python train.py --d_model=256 --n_kv_head=4 --d_mlp=704 --vocab_size=8192 --norm="layernorm" --norm_eps=1e-05 --parallel_block=false --lr=0.00981 --beta1=0.95 --weight_decay=0.0 --decay_fraction=1.0 --final_lr_fraction=0.0 --batch_tokens=32768 --train_tokens=245700000 --steps=7499
MLP neurons of a small language model. Each row is named by its layer, matrix (down: output weights) and neuron, and shows model dimensions 144-207. Each number is 128 + 24 x the weight over its row's rms, rounded and kept within 0 to 255. A neuron's up and down rows have the sign that makes its largest values positive.
After each neuron's rows, "fires before" lists the tokens most often just after its 100 highest values on Wikipedia text that the model never trained on. A number after a token or word is its count.

L4.down435 [117 126 149 141 119 144 167 139 137 105 145 108  86 135 138 119  78 121 102 121 134 115 106 113 106 139 122 149 119 117 186 141 142  95 129 116 108 138 155 100 122 120 160 122 139 116 158 140  95 160 138 136 136 134  73 118 103 126 129  96 155 141 110 131]
fires before: " |" 48, ")" 18, " (" 8

L2.down33 [104 138 131 120 107  95 162 121 134 156 116 118 123 103 196 118 102 148 145 138 130 147 128  88 147 136 131 120 137 122 138  67 117 174 149 138 121  78 151  77 152 130 118 162 116  85 180 106 100 130 139 170 113 117 150 101 131  87  85 136  62 126 147 149]
fires before: "\n" 41, "\n\n" 33, "=" 20

L2.down215 [107 181 112 149 180 119 115 183 176 140 133 120 126 149 140 144 163 128  67 111 136 161 145 145 170 110 105 134  94 124 188  98 147  82 139 114 101 106  80 153 147 125  92 152 110 169 147 108  92 135 111 141 152  83 138 135 133 111 167 122 150 118 166 112]
fires before: "\n\n" 33, " The" 10, " In" 7, "\n" 4

L5.down470 [146 113 123 133 102 116 157  97 159  75 119 104  84 132 144 107 151 139 107 127 154 114 177 166  96 176 111 104 132 163 119 119 184 121 105 130 113 150  99 131  95 124 146 133 108 148 135 110 144 145 106 128 139  97 130 128 136  96 148 120 117 147 177 116]
fires before: "|" 64, "-" 18

L4.down571 [151 100 147  73 131 145 119 149 136 144 169 128 155 135 165 110 164 129 115 150 124  90 116 124  97 122 133 122 148 119 129 110 100 153 160 140 150 137 162 144 137 123 126  99 148 146 145 149 106 130 137 110 112 107 122 172 129 155 142 119 135  89  97 118]
fires before: "-" 100

L4.down278 [119 161 144 131 126 145 150 126 132 102 104 167  86  88 100 148 124 119 148 151 156  98  93 203 167 136 124 141 174 124 123 160 155 170 135 149  91 120  91  97 180 119 125 115 105 128 145 185 137 119 124 128 109 161  97 166 203 117 155 147 130 113 127 114]
fires before: "\n" 49, "." 9, " |" 9, " −" 4, "  " 4, ":" 4

L4.down413 [116  98 129 135 124  67 143 107 150 180 164 149 126 136 133 138 128  98 105 156 147 181 147 145  96  73 124  95 174 112 156 110 147  93 110 108 138 145 121 104  92 152 124 130 115 175 110 100 139 138 122 166 125 146 131 130 100  96 143 154 119 128 127 177]
fires before: ")" 22, " 0" 15, "  " 11, "\n" 10, " 1" 5

L7.down118 [115 137  93 150 150 104 142 124 121 135 104 160 125 145 112 108 145 119 123 130 135 123 116 159 114 121 110 134 149 131 155 105 116 118 139 114 126 111 140 146 136 125 158 130  86 114 123 140 124 185 144 112 100 127  87 104 135 149 114 126 133 115 150 105]
fires before: "|" 48, "-" 7, "In" 4

L5.down32 [143 111 114 113 143 128 110 120 155 119 108 152 119 102 135 131 150  85 168 169 157 160 128 150 135 127 106 131 117 117 108 131 124 156 120 144 115 111 104 146 112 132 107 129 143 174  82 132 124 121 155 116 110  89 134 124 103 158 119 133 140 133 149 110]
fires before: "\n" 21, ")" 18, "\n\n" 11, "=" 5

L5.down550 [106 113  85 109 201 122  93 169 121  92 159 150  88 126 111 114 107 125 147 136 171 127  90 138 123 100 137  82 138 127 166 118 102 112 135 112 106 123 134 115 156 142 126  94 161  96 133 107 136 149  68 142 153 139 144 117 120 132 117 122 112 138  93 125]
fires before: "-" 86, "\n" 11

L2.down185 [128 134 150 106 126 127 104 127  87 122 144 109  86 120 143 151  90 113 147 153 114 127 155 112 153 187 137  98 141 130  98 135 129 114 162 105 136 104 127 146 139 144 163 108 111 155 108 107 156 129 149 145 179 132 121 150  98 145  95 131 123 142 126 117]
fires before: "|" 41, "-" 37, "s" 4

L7.down175 [150 163 103  91 104 142 177 117 123 139 165 121 122 140 147  96 138 111 105 146  88 128  94 138 125 143 157  94 104  77 166  79 101 112 112 142 149 120 173 105 135 113 138 143 105 122 141 125 167 113 116 104 135 120 130 104 140 132 125 129 122  85 134 121]
fires before: "=" 62, " a" 13

L4.down500 [144 122 148 121 122 141 146 105  86 123 167 148 152 138 118  75 124  84 157 121  95 197 107 175 125 107 138 131 152 125 149 127 149 111 133 129 138 120 135 103 171 107 108 124 137 108 138  98 124 137 174  96 117 135 128 130 133 138 120 138 133  97 179  60]
fires before: " the" 46, " a" 5

L7.down178 [124 128 159  75 134  79 131 124 133 153 121  90 163 143 144 106 111 142 141 133 145 127 106  95 141 119 140 142 115 147  98 145  99 142 106 112 133 140 104 115 115 130 160 138 104  84 114 122 159 116 132 160 159 137 142 121 148 154 133 110 124 172 155 130]
fires before: "," 58, " |" 10, "." 5, "–" 4

L7.down294 [106 125 107 101 138  67 210 124 114 141 198 119 123  97 104 141 102 145 160 105 140 120  90 116 153 143 151 139 154 127 184 121 102 128 110 165 101  98  95 139 163 142 123 112 140  91 129 135 106 132  88 141 139 167 153 115 118  87 108 138 142 116 123 153]
fires before: "\n" 78, "\n\n" 8

L2.down696 [155 114  82 139 123 128 108 171 121 140 117 114 142  92 107 168 137 149 129 176 128 137 143 122 166 102 129 120 169  86 121 121 128 146 143 143 161 118 152 118 141 104 128 102 133  80 160 132 139 113 135 119 108 164  93 133 105 161 112 135  97 136 132 117]
fires before: " |" 24, ")" 21, " (" 18

L2.down595 [165 136 143 145 130 160 120 160 120 120 125 133 119 109 159 120 123 177 143 120 129 136 135 138 129 115 132 102 143 148 112 153 100 139 157  91 128 149  93 161 125  94 120 157 108 116  91 154 138  98 159 174 110 149 140  72 107 153 102 134  91 133 106 128]
fires before: "|" 44, "-" 20, ":" 6

L7.down383 [139 107 119 125 143  93 155 160 135 145 117  93 126 140 154 129 151 132 108 152 116 148  96 136 141 109 119 123 148 114 150 110 143 140 116 134 113 118  78 140 136 140 123 109 124 120 131 141  95 133 115 159 156 117 107 132 181 120 129 110  88 132 110 153]
fires before: " |" 27, "," 17, " (" 10

L2.down41 [ 98 145 126 128 153 103 104 166  96 145 117 184 130 155 148 124 117  96 137 100 143 155 145 122  65 125 135 127 127 133 135 116 105  95  83 106  99 166  85 155 138 142 126 160 112 169 153 137 136  89 126 144 109 149 137 142 193 140 140 150 164 129  96 116]
fires before: "s" 80

L7.down543 [105 171 120 150 145 182 187 148 162 164 138 103 126 124 132 178 124  98 104 145 158 153 144 167 134 142 116 142 103 109 154 113 152  94 133 155 131 114  98 159 122  94  91 138 115 124 133 160 134 137  99 139  77 157 114 139 168 158 146 103 107 144 108 124]
fires before: "\n\n" 37, " The" 13, " In" 8, " On" 4

L4.down372 [128 128 134 114  73 142  73  97 121 124 131 136 114 157 164 126 132 140 170 145 140 130 125 130 145 171 145 137 120 103 167 138 148 124 147 105 145 156  75 154 124 122 125 162  93 122 101 132 131 147 158 132 120 137 111 149 122 114 131 126 175 103 141 109]
fires before: " |" 67, "-" 16

L7.down650 [137 141 150 123 129 155 172 152 138 112 106 124 111 111 137  84 119  86  86 144 129 148 136 137 105 172 143 147 133 165 128 178  93 125 134  74 117 144 131 130  87 165 131 154 116 138  90 139  93 126 138  97 115 149 161 151 154 117 156 157 135 101 141 134]
fires before: "-" 70

L4.down200 [157  96 207 167 156 123  94 124 117 178 122 105 187 103 151 137 156 125  71 141 175 103 144 113 132 113  86 127 117 107 111 143 123 126 110 100 116 150 104 137 100 160 111 160 121 127 165 125 143 100 114 146  94  89 146 122 157 120 171  89 129 118 119 155]
fires before: "|" 23, "  " 17, " Democratic" 8, " Republican" 7, " Liberal" 4, " Conservative" 4

L2.down531 [129 153 134 156 103 153 119 157 192 123  98 101 109  97 159 139 143 117 156 137 124 143 105 139  96 148 102  97  66 143 166 114 163 127 135 142 151 158  96 117 140 133 122 137 133 145 121  84 120 156 130 132 122 109 150 113 101 171  97 154 153 146 120 110]
fires before: "=" 56

L5.down699 [120 136 123 170  90 158 139 165 135 132 121 129 171 115 116 126 138 147 117 100 121 122 162 156 121 150 153 148 138 100 142  88 172 146  64 155 141 102 138 108 133 153 120 135 167 121 109 161 115 135 132 105  93 138  96 132 147 103 117 143 141 149 160 120]
fires before: "|" 28, "  " 23, " |" 7

L4.down154 [156 116 109 137 130 132 140 141 162  79 139 136 126 131 137 117 174 156 172  96 150 153 165  88  87 166 124 112 126 124 130 108 110 118  86 135  69 130 144 119 131 110  91 123 131 116  77 128 123 124 120 192 129 123 134 106  88 118 136  98 138  96 135 121]
fires before: "\n\n" 18, "  " 17, "-" 13, "N" 7, " Swing" 6, "\n" 4

L7.down536 [118  97 121 119 129 108 211 139 128 126 125 122 131 130  97 144 157  58 153 138 115 162 138 136 129 151 112 133 129 109 130  94 115 138 148 157 140 125 139 121 113 144 166 111  89  99 137 181 148 133 125 133 153 155 141 101 174 137 121 132 122 122 128 132]
fires before: "-" 82

L4.down90 [121 172  90 151 133 138 128 151 144 151 117 127 172 106 119  76 118 120 134 144 114 113 182 156 124  87 123 121 120  81 132 165  78 183 124 126 150  86 139 112 157 116 145 104 167 103  95 124 183 119 126 117  95 104 133 130  93 104 145 102 113 111 145 148]
fires before: "." 24, " |" 23, "," 7, "}" 5

L4.down558 [159 110 105 146 156 117 124 148 149 125 152  73 120 113  76 111 130  76 138 124 125 114 121 172 127 104 162 126 167 141 138 127 122 130  87 108 150 135  67 119 128 150  91 130 115 118 106 134 121 132 155 103 119  98 118 145 135 141 144 102 153 103 160 115]
fires before: " a" 33, " the" 14, " an" 4

L5.down256 [132 113  88 129 123 137 119 128 106  74 183 116 113 101 138 108 160 146 135 115  85 113 128 159 131  87 111 154 173 121 148 149 151 123 150 136 128 146  90 133 133 108 112 152 113 111 131 143 172 150  86 141 165 142 149 109 138 135 147 137 121 130 142  89]
fires before: "," 74, " |" 10, " –" 5, "." 4

L4.down494 [139 124 125 135 118 143 137 116 158 139 164 125 132 119 139 123 147 130  81 109 111 120 133 132 110 121 148 125 155  80  86  98 148 184 104 155 143 122 109 133 126  72 126 122 157 141 119 100 148 160 160 118 136 119 134 105 163 141 137 164 140 132 131 100]
fires before: "=" 46, " to" 31, " the" 5

L4.down142 [115  91 162 140 122 109 130  74 135 140 133 108  55  77 110 137 141 103 109 127 137 134 153 104 121 120 105 175 149 170 135 142 116 145 116  97  71 115  98 168 113 135 134 127 119 138 108 156 125 131  93 136  95 136 144 156 133 104  88 122 130 167 104 100]
fires before: "\n\n" 39, " The" 11, " In" 11

L5.down318 [153 128 124 151 111  92 119 137 148 142  85 168 137 109 136 117 125 140 144 130 169 171 105 109  74 110 160 131 148 121  82  98 104 117 120 141 115  92 118 131 105 105 110 135  80 173  85 114 123 114 119 112 121 155  98 113 153  97  92 156 143 170 105 138]
fires before: "|" 22, " |" 18, ":" 11, "N" 7, "°" 5

L7.down306 [118 109 109 154 149 120 116 176  92 102 130 153  94 147 124 171 130  87 129 164 133  94 131 128 115 106 128  91 121 161  97 125 134 127 129 123 135 110 121 103 127 156 119  60 137  54 199 111 135 155 112 123 153 111 121 136 138 142 125 150 167 128 114 154]
fires before: "0" 13, "1" 12, "6" 12, "9" 9, "5" 9, "3" 8

L7.down522 [130 125 151 128 112 109 118 128 132 139 118 158 117 138 147 152 115 119 121 169 128 140 146 104 141 165 101 110 124 101 158 123 148 129 139 145 126  92 120 128 110 103 111  99 137 126 140  99 131 113 167 147 123  93 135 175 119 134 134 112 109 118 134  86]
fires before: " |" 51, "." 34, ":" 6

L2.down274 [154  92 132 110 160 131 143 136 154  78 131 124  99 108 145 112 149 157 135 165 127 124 117 166 133 125 145  82 117 122 168 160 145 109 124 139 107 108  88 117 154 166 152 108 133 152 141 149 129 131 161 102 158 153 130 143 111  85 155 170 146 155  99 122]
fires before: "-" 49, "\n" 26, ":" 8, " in" 6

L7.down412 [ 82 174 121 163  93  76 184 173 140 137 151 139 107 137  92 148 145 110 103 114 117 131 124 132  92 111 154  75 103 162 138 110 103 130 116 113 166 122 105 124 126  97 130 137 122 137 144 136 188 151 124 127 148 115 182 128 150 147 125 118 107 125 114  91]
fires before: " the" 47, " his" 5

L4.down39 [165 178 101 156 143 117 155 129 134 122 112 122 145 182 133 137 149 136 138 128  87 103 143 194  49 152  60 158 139 153 126  99 130 127 125 135 105 134 133  75 122  90 143 148 135 137  44 139 134 133 177 132 152 125 145 117 116 117 160 138 157 120 152 106]
fires before: "-" 29, "|" 28, " Party" 7

L2.down433 [ 73 157 122 132 154 140 169 101 131 130  97 133 120 157 138 115 176 107  98 129 144 182 135 124 105 124 131 110 108 117 145 126 118 100  97 130  74 103  85 161 142 104 120 146  98 145 128 133 133 136 101 156 159 105 139 128 125  91 151 144 123 115 130 109]
fires before: "\n\n" 19, "\n" 16, " The" 7, " In" 6, " \"" 4, " the" 4

L5.down136 [115 109 137 110  79 149 144 155 142  91 135 101 123 170 116 145 146 115 158 123 110 122 108  98 154 123  65 167 140 148 141 160 169  99 114 117 134 150 134 121  86 115 121 113 165 129 166 125 112 158 162  82 117 102 148 162 103 150 145 121 159 131 105  93]
fires before: "″" 21, " |" 18, "." 10, ";" 6, " m" 5, "," 5

L7.down126 [153 157 135 182 100  99  84 113 101 143 123 144 144 150 151 150 147 114 113 138 139 116 120 121 106 105 126 128 133 121 139 128 101 145 120 146 146 104 138 100  88 130 113 131 124 156 152 111 114 139  93 167 155 145 136 102 143 138 112 160 200  95 122 157]
fires before: "." 24, "," 19, " in" 5, " and" 5, " on" 4, "'" 4

L5.down548 [120 132 182 142 132 131 199  89 122 143 136 132 120 156 145 145 145 125 118 128  98 124 108 134 135  87 140  98 146 122 129 133 114 136 118 133 128 104 144  80 100 133 192 108 127  82 155  70 129 128 177 145 108 120 124  89 127 144 135 168 115 138 163 140]
fires before: " as" 20, " in" 9, " for" 8, " with" 8, " a" 7, " the" 7

L7.down136 [154 142  58  92 110 107 115 115 118 126 159 103 171 106 139 185 167 129 191 128 149 118 104  96 103 161 163 119 116 172  80 135 130  96 158 133 159 128  94  96  88 165 159 127  90 121 134 146 165 140 113 110 137 105 116 160 108 128 121 130 129 153 124 142]
fires before: "5" 13, "6" 13, "0" 12, "2" 12, "9" 10, "3" 10

L5.down647 [146 143 112 114 157  95 173 148  84 129 116 124  85 126 167 123 146 124 119 143 131 115 131 159 102 156 121  96 148 127 160 140 156 143 126 124 147 173  86  97 139 105 124  80 181 142 115 124 121 116 110  95 118 103 122 163 150 137 124 118  92  82 112 121]
fires before: " |" 44, "." 14

L2.down347 [151 101 174 132 117 141 153  89 149 110 120  93 150 127 116 115  97 113  57 120 129 150 143 113  92 145 127  84  97 126 128 143 131 139 148  84 119 128 167 159  76 141 151 143 172 152 147  95  83 144 114 122 126 102 132  94 122 161 160 131 130 121 116 171]
fires before: "," 23, ")" 20, "." 17, "\n" 5, "\n\n" 5, "-" 4

L5.down676 [162 188 121 137 128 129 167 132 132  98 133 156 137 164 128 149 125 157 122  78 136 150 110 135 129 105 118 131 139 149 166 145 123 184 140 112 199  76 157 141 183 120 160 118 110 140 117  70 130 146 165 117 134 111 124 145 150 142 108 141 128 111 124 127]
fires before: "-" 78, "|" 10

L7.down629 [114 136 123 122 131 123 150 153 164 177 129 153 114 100 120  75 163 169 173 113 114 120 131 168 124 156  98  99 124 135 139 101 146 139 154 127 142 159 172 181 133 102 146 112 103 116 127 148 132 143 100 133 182 131 134 128 114 108 130 156  85 133  97 159]
fires before: "-" 86, " 1" 4

L7.down287 [135 102 115 149 118 136 152 138 124 112 166 128 151 139 181 128 142 149  97 139 155 112 144 124 163 127 157 155 113  96 152 152 126 145 139 113 168 120 182 108  94  91 159 128  74 129 165 119 134 136 116 140 114 137 156  77 145 132 156 149 103 118  97 118]
fires before: "=" 62, "|" 8

L4.down670 [128 121  93 124 134 165 115 144 102 102 161 130  96 137 170 102 113 189 119 151 153 158 109 110 132 126 111 119 115 177 130 140 154 146 105 142 139 139 130 133 147 117 113 118 126 119 111 124 124 123 127  87 148  67 129 131 143 113 141 132 103 136 157 132]
fires before: "-" 22, "." 15, "°" 13, "\n" 8, "E" 6

L4.down287 [120 154 114 118 125 111  84 109 116 107 156 184 118 190 159 166 136 151 138  61 126 110  95 122  69 129 121 119 144 148 121 127 146 123  89 104 120 163 147 115 158 138 124 157 100 147 118 114  89  95 138 163 128 137 161 118 114 116 131  64 147 149 154 135]
fires before: "s" 64, " the" 4

L5.down337 [120 181 123 131 105  98 130 121 171 107 104 174 158 124 148 120 119 133 123 128 144 130 114 120 164 121 122 118 156 131 145 143 146 134 150 112 138 116 160 114  69 121 111 137 135  97 116 117  68 152 136 154 119 138 126 110 134  94  64 172  90  50 166 166]
fires before: " by" 20, " to" 18, " in" 10, " as" 10, " for" 8

L7.down0 [120 111 159 134 112 156 156 153 137 106  64 124 177 139 118 135 175 168  89 126 153 128 117 136 161 124 165 159  96 127 121  96 146 140 149 138 140 114 114  59 139 137 111 127 135 172 134 137 172 113 139 130 125  93 123 157 146 135 118 128 165 118  92 102]
fires before: "|" 86

L7.down398 [146 154 166 129 137 108 113 112 115 125 108 145 114 132 168 106  79 126 145 142 172 139 127 160 122  93 117 122 151 114 108 139  99 155 129  95 153 156 122 150  86 155  96 130 137 124 174 102 155 155 118 151 141 111  89 115 139 157 123 162 125 103 188 113]
fires before: "," 21, "." 20, " and" 7, " with" 5

L2.down190 [148 132 117 146 137 150 149 167 154 126 100 140  74 125 104  75 163 116 175 117 105  96 107 120 103 145 106 124 137 101 165 189 110 154 149 173 150  88 144 145 118 153 149 110 151 141 167 150 148 167 129 147 138 141 148  81 110  94 135 156 143 134 135 152]
fires before: ":" 68, "s" 7

L2.down7 [ 74 165 130 101 159 106 128  99 126 165 126 161 148 155 152  96  82 125 131 136 126 129 169 169 137  79 119 123 134 119 141 145 126 133 127 112 169 136 102 122 159 136 132  83  94  99 136 163 100 139 141 120 158 117 134 141  92 134 107 150 120 136 141 136]
fires before: "|" 47, "-" 31, "se" 4

L7.down605 [122 120 135 141 121 119  94 120 102 103  81 189 154 168 137 102 131 143 122 137 158 133 149 155 125 159  91 129 100 154 113 131 112 125 144  79 105 157 148 117 130 179 134 103 124 174 117 148 137  95 144 107 122 107 126 131 176 136 160 113 117 126 128  94]
fires before: "|" 45, "er" 7

L7.down548 [132 176 160 112 126 153 123 131 115 133 143 120 110 108 150 135 147 129 122  82  83 132 109 113 117  95  98 144 156 135 147  95 156 134  75 164 156 114 119 123 116 113 129 154 143  89 147  77  90 143 148 131 167  92 156 169 173 137 113 116  98 135 153 110]
fires before: " the" 41, " his" 10, " this" 4

L5.down513 [171 117 126 116 175 112 146 103  80 116 135 143 146  83 145 117 113 112 116 134 100 124 124 109 145 136 123 112 147 101 117 158 111 137 101 157 124 127 114 137 142 105 136 129 141  80 135 136 103 116 104 140 115 129  93 136 167  77 103 122 101 130  97 139]
fires before: " as" 21, " in" 17, " with" 9, " for" 8, " to" 4

L7.down265 [191 162 133 183 110 147 113  67 107 137 141 142 107 130 125 112 146 110 132 148 195 137 116  78  99 155 141 120 102 154 158 172 112 157 158 104  98 141 104  92 100 135 126 135 109 176 116 150  84 133  98 157 117  76  84 157 117 164 153 154 139 139 128  92]
fires before: ")" 68, "," 8, " |" 6, " (" 5

L5.down58 [151 126 187 129 146 123 129  85 134 108 122 139  85 138 126 132 102  89 107 129 152 158 136 126 135 167 152 170 135 161 178 123 118 110 148 122 136 163 120 157 122 177  97 126 111  92 123 136  92 117 161 118 108  78 112 146 111 125 104 117 168  91 111 132]
fires before: "-" 29, "The" 15, "In" 11, "=" 6

L2.down399 [140  78 128 137 107 120 101 130 133 132  91 169 137 159 162 152  74 122 113 141 154  96 123 144 139 136 162 149 120 144 105 123 159 129 120 129 116 116 149 115 123 108 128 120 105 144 157 180 137  72 100 143 156 119 103 157  86 130 125  99 140 121 141  98]
fires before: "|" 29, "  " 11, "\n" 9, " AL" 5, "." 4, "\n\n" 4

L4.down409 [124 132 128 155 159 133 144 169 159 138 118 128 112 133 138 104 128 128 104 165 149  76 119 158 142 128 130 158 168  94 146 146 126 119 141 164 111  71 146 147  99 169  91 135 116 112 119 133 107  96 152 123 127 137  96 151 161 127 155 138 130  84 107  91]
fires before: "." 20, "," 15, " in" 7, " and" 7, " of" 6, " (" 6

L2.down364 [119 129 101  68 156 124 176 159 126 150 131 141 133 151 107  77 163 131 131 155 133  92 117 154  86 105 105 106  91 112 147 119 113 129 140 144 151  97 134 170 114  89 130 100 125 171 112 100 131  87 113 144 117 143 128 160 156 122 128 177 113 124  91  90]
fires before: "-" 40, "\n" 19

L7.down215 [108 118 162 157 134 141 232  75 141 119 130 105 113 121 107 147 140 129 119 146 134 148 129 137 141 127  78 164 142 110 129 128 165 118 121 137 120 112 160 167 146 119 104 125 124 104 111 131 142 139 117 140 122  78 149 147 145  94  90 145  87 134 130  75]
fires before: "\n\n" 32, " He" 13, " The" 11, " It" 5, " In" 4, " This" 4

L2.down14 [102 137 118  87  89 182 148 112 147 159 130 147 190 112 122 114 145 153 141 136 138 164 146 149 165 108  75 152 110 108 104 118 162  95  75 143 108 115 140 126 105 116 131 127 130 116  78 102 136 136 146 114 135 158 158 143 147 125 121 113 133 175 108 113]
fires before: " 0" 22, " |" 17, " –" 12, " H" 8, " A" 5

L4.down166 [133 122 168 156 123 121 220  99 155 111 149 111 107 142 107 100 123  72 115 125 133 191 117 137  95 120 127 124 131 131 194  83 136  89 108 150 127 114 109 173 145 123 122 108 117 147 126 144 107 164 113 148 107 107  96 133 125 136 138 132 107 106 126 130]
fires before: "\n\n" 24, " The" 11, " He" 6, " In" 6, "\n" 4, " When" 4

L2.down4 [ 93 144  77 136 107 122  62 159 137 177 161 126 185 132 135 153 133 128 140 137 115 107 150 146 159  70  70 145 188 118 104 125 140 117 120 156 180 153 123 141 122 128  95 119 155  98 154 111 160 125 103 118 133 129 118 154 107 137  99 125 134  96 168 148]
fires before: ")" 37, "°" 12, " |" 4, "9" 4

L7.down457 [149 151 123 112 117 116 112 120  98 108 107 146 150 111 130 133 110 125  72 162 139 142 124  78 122 157  95 128 152 174 108  98 115 154 149 135 143 100 160 148 139 119 116 182 111 112 142  95 133 130 104 142 136 150 126  94 154 109 107 147 116 107 161 168]
fires before: " to" 33, " from" 10, " in" 8, "." 5

L2.down105 [160 121 142 129  73 150 160 112 127 124 140 158 109 129 121 132 116 151 114 130 101 120 110 107 103 149  73 115  90 128 145 133 129 118 122 141 120  84 139 123  69 115  90 122  91 137 130 117 105 164 178 146 103 138 138 109 150 158 133 104 137 144 159 103]
fires before: " |" 33, " (" 18, "," 10, "." 6, " –" 4

L4.down515 [ 70 163 104 135 166 119 158 112  97 119 120 106 149 119 137 154 173 126 125 153 105  78 110 146 105 163 158 123 108  88 176 137 105 151 140 130 104 101 159 139 131 161 161 177 113 158 120 150 143 153 113 145 137  79  77 130 117 138 109 120  94 115 129 123]
fires before: " |" 36, "–" 15, "-" 10, "  " 6

L7.down276 [106 140 108 152 173 147 110 102 112 107 104 126  96 168 149 111 140  91 119 156 125 128 134 127 117 175  92 167 118 150 131 159 112 120 100 124 190 117 196 133 125 153 157 125 116  87 158 129 124 135 111 135 140 122  74 108  78 139 102 104 150  68 104 118]
fires before: "|" 30, " |" 19, "\n" 8, " Democrats" 5

L2.down686 [134 148 125  85 154 122 146 129 118 136 152 128 148 188 161 130 102 140 143 158  73  92 162  93 108 164 105 128 143 124  99 164 158 183 139 143 141 121 113 135 146 146 137  89 108 125 118  86 103 144 124 133 167 146 110 135 134 121 118  87 146 133 162 175]
fires before: "-" 56, "\n" 30

L2.down601 [113 146 127 145  97 108 152 104 139 123 130 140 177 172 138 160  99 128 145 152 161 105 156 117 122 138 156 139 111 103 149 114 125 102 112 142  85  66 112 110 150 141 126 141 129 136 121 138 133  81  95 137 158  80 128 140 127 116 152 158  83 145 132  99]
fires before: " |" 51, "\n" 13, ":" 7, "\n\n" 6, "," 4

L2.down480 [161  77 133 162 120 136 181 153  81 119  89 139 144  90 117 117 174 138 128 157 180 152 125 143 172 107 104 145 123 105 121 120 169 141 150 162 102 135 139  96 148  85 113 151 120 118 138 119 121 129 126 116  99 126 136 137 118 115 186 147 105 135 145 152]
fires before: "\n" 37, "\n\n" 35, "=" 15

L2.down135 [154 138 130 134 145 110  97  88 102 158 154 130 141 128 136 154  98 118 125 146 122 121 122 152  89 116 144 175 154 135 141 119 116 138 147 128 124 117 141 112 139 134 120 133 117 128 103 121 106 121 132 138 107 143 127 109  98 118  99 107 122 124 108 123]
fires before: " |" 60, ")" 11, "s" 5, "/" 5

L7.down285 [ 90 120  75  91 168 139 135 108 163 141 132 128 101  99 150 131  98 143 122 139 133 111 107 135 102 131 145 136 147 133 166  86 137 146 145 144 122  92  78 132 134 163 122 150 157 144 173 146 132 109 104 119 100 144 163 155 131 120 146 122 120 167 139 122]
fires before: "\n" 74

L4.down545 [111 146 125 143 151 180 115 145 132 133 153 152 112 121  74 117 129 146  82 142 116 131 120 129 119 122 182 146 116 132 178 156 134  90 126 102 127 116  73 143 110 144 118 146 116 116 174 186 148 168 115 154 108 115  69 140 122 125 102 122 161 170 127 113]
fires before: "\n" 37, "\n\n" 31, "=" 6

L7.down459 [146 136 126 104 140 116  80 138 128 103 120 106 125 141 149 166 133 141 151 106 171 137 109 115 147 179 143 120 181 122 142 111 131 127 148 121  79 127 122 143  78 122 181 104 135  93 137 134  99 148 166 105 155 117 136 148 121 142 124 153 131 124 145 112]
fires before: " |" 33, "=" 17, " =" 11, "(" 4

L4.down446 [132 126 117  99 133  96 158 101 176  87 161 124  76 134  83 124 123 124 126 127 148 126 147  98 132 139 169 101 152 102 129 143 143 145 148 146 116  78 154 131 139 146 117 138  79 134 108 128 170  98  86 125 140 139 150 140 118 119 121 135 112 142  92 121]
fires before: "-" 28, " |" 24, "|" 21, "." 6, "  " 4

L4.down85 [154 171 132 113 131 107  78 144 113 133 103 146 136  67 152 151 106 180 124 153 169 179 142 118 153  99 125 140 107 115  76 154 149  99  79 144 152 122  93 115 143 160 133 130 160 122 124 119 133 128 108 134  98  98 103 154 118 126 170 142 115 119 139 158]
fires before: "\n" 25, "|" 21, " |" 8, "  " 7, "\n\n" 7